python train.py --intermediate_size=1280 --norm_eps=1e-05 --max_seq_len=512
MLP neurons of a small language model. Each row is named by its layer, matrix (up: input weights) and neuron, and shows model dimensions 96-223. Each number is 200 + 20 x the weight over its row's rms, rounded and kept within 0 to 999.
After each neuron's rows, "fires on" lists the tokens most often at its 100 highest values on Wikipedia text that the model never trained on.

L9.up362,235,214,199,189,153,234,187,215,229,187,214,175,166,169,163,203,171,185,190,214,208,205,231,162,215,217,173,203,216,195,207,188,243,231,197,203,236,175,214,230,203,186,168,198,194,208,206,209,192,205,203,232,154,182,184,200,225,193,199,208,253,212,188,206,224,210,194,210,204,203,168,191,198,232,182,151,175,191,175,216,175,234,191,222,173,191,221,207,200,205,200,213,225,174,192,191,181,185,203,248,205,227,206,210,179,228,179,235,172,175,151,214,211,203,177,204,231,202,229,198,207,238,193,189,194,209,175,199
fires on: "=", " =", " N", ") =", "ro", "- Website:"

L9.up1258,205,218,232,211,236,207,195,163,197,164,178,224,190,240,169,210,201,195,235,163,186,177,208,232,190,225,204,212,219,245,217,241,202,224,179,223,200,199,228,191,167,214,204,217,235,186,170,200,218,207,207,209,186,173,219,200,263,204,191,199,247,234,174,190,155,218,185,181,167,231,206,194,206,223,166,179,221,197,196,194,201,215,178,203,204,223,206,224,176,188,187,206,191,217,207,218,219,200,198,200,194,212,216,199,184,220,208,210,236,179,201,221,176,210,199,192,204,209,213,191,206,219,232,178,179,222,209,215
fires on: " so", " we", "ra", " We", " Le", "se"

L11.up26,204,187,196,162,176,198,186,192,203,205,189,183,201,214,188,212,185,220,189,202,179,222,170,214,201,192,225,187,223,188,204,213,182,177,234,204,210,217,217,209,189,199,185,231,197,184,198,169,198,250,205,207,215,208,200,227,195,181,208,206,180,259,189,210,197,186,184,228,202,180,190,235,203,174,249,211,188,190,224,186,215,190,190,192,229,178,180,194,224,207,213,202,191,186,193,203,195,179,232,209,213,172,202,166,199,228,228,218,243,194,201,171,218,195,214,165,204,178,214,199,187,208,213,191,220,196,217,200
fires on: ".", "C", "G", "3", "M"

L11.up108,201,196,199,193,185,166,198,203,196,193,221,181,228,200,196,198,214,164,198,186,203,171,245,169,157,217,197,195,205,202,193,206,211,201,217,198,175,192,169,222,196,205,191,226,170,224,214,195,202,197,219,202,210,198,203,192,199,218,198,194,165,191,205,218,217,189,183,229,222,186,214,215,163,204,189,161,201,190,233,192,211,193,196,187,184,192,210,219,208,217,162,180,174,197,177,213,189,203,193,184,202,190,178,204,210,164,203,176,204,223,162,162,208,164,219,155,193,218,175,161,213,194,199,194,248,174,208,174
fires on: " St", " us", " st", "it", "1", "St"

L8.up759,170,201,209,206,209,205,187,220,184,203,177,219,208,197,187,214,246,213,203,210,208,204,226,186,212,197,190,167,184,183,189,196,205,193,187,165,186,192,221,204,173,178,196,201,202,221,202,223,203,181,198,234,169,194,206,196,228,206,201,223,206,181,182,186,198,220,201,190,200,184,172,185,167,215,185,153,204,186,210,190,201,190,215,201,186,206,194,181,196,178,214,183,199,215,195,217,183,161,181,184,233,231,206,191,200,212,213,174,204,201,180,200,199,227,219,190,219,176,208,218,203,212,178,199,209,197,192,228
fires on: "ar", "al", "ath", "orn", " Har"

L7.up468,164,213,203,193,170,182,182,205,236,195,175,206,206,211,183,170,207,223,171,188,202,178,219,200,200,219,185,206,180,198,181,243,202,179,227,171,206,204,240,214,224,185,220,203,162,175,209,202,185,165,197,202,200,185,227,217,209,218,196,203,175,205,171,236,179,226,172,215,187,202,229,235,201,178,202,224,195,224,186,196,210,210,208,221,214,182,197,198,205,181,216,218,198,198,178,199,173,194,200,177,220,177,198,214,172,192,187,201,188,201,164,162,247,183,205,171,155,215,180,201,232,200,191,205,250,221,203,180
fires on: "ing", "it", "ar", "1", "itle"

L8.up700,186,228,211,197,196,210,211,192,177,197,199,178,209,207,233,198,204,188,218,185,211,211,212,206,207,195,181,187,212,232,180,204,196,182,206,203,230,210,198,228,184,178,181,174,192,161,214,213,218,206,206,247,228,168,181,203,213,211,220,163,195,195,229,217,225,212,164,218,215,205,165,207,196,198,197,152,223,184,208,197,202,189,211,225,196,190,189,239,191,211,225,204,159,188,178,203,238,188,181,212,187,180,187,192,201,200,178,209,191,198,191,168,210,181,207,196,222,225,185,192,216,230,188,208,212,163,204,190
fires on: " R", " st", " St", "ig", " v", ", R"

L11.up789,216,198,200,164,203,170,193,203,196,195,177,192,183,235,245,190,164,208,204,197,203,177,188,173,211,239,193,182,217,203,206,228,226,190,211,233,208,264,195,212,188,204,161,229,185,202,212,205,215,227,210,178,229,194,182,179,194,195,208,174,186,207,214,200,199,200,211,199,206,207,215,168,205,167,200,222,201,220,174,190,218,217,186,216,218,197,245,205,196,207,223,198,197,220,169,156,205,182,202,218,205,192,168,234,204,189,166,202,198,206,227,183,181,191,216,202,211,160,199,220,197,163,216,206,185,217,205,217
fires on: "C", " rec", "-c", " dec", "==C", " Dec"

L9.up9,190,217,227,194,188,191,183,197,191,234,219,221,179,221,180,225,179,187,200,186,168,189,234,202,214,200,136,209,210,223,201,217,140,186,205,164,203,156,204,182,195,206,209,200,203,154,184,206,202,204,181,222,180,190,200,232,182,192,231,175,213,227,179,178,212,228,217,201,230,208,206,215,196,239,188,218,212,157,205,198,219,176,175,181,191,209,208,238,200,159,154,210,202,208,200,193,219,216,213,192,211,190,217,211,165,229,214,186,203,179,197,237,189,202,176,177,193,202,195,235,156,201,220,191,190,182,187,209
fires on: "b", "e", " We", " we", "f", " b"

L3.up62,208,183,219,209,236,204,178,197,159,172,200,189,209,221,176,191,184,210,209,176,176,207,198,193,198,210,190,209,207,191,201,167,232,196,220,185,218,187,175,184,188,234,217,207,191,193,181,199,193,194,153,182,194,223,191,217,202,188,225,189,201,204,172,196,243,239,181,251,204,202,206,163,205,212,231,207,210,203,159,184,204,187,200,208,219,194,187,225,199,242,175,219,238,182,157,202,179,203,226,216,243,203,217,172,166,198,208,188,181,211,207,223,247,186,215,209,146,191,197,190,166,211,194,209,200,219,179,219
fires on: "ir", "ip", "are", "id", "iz", "lection"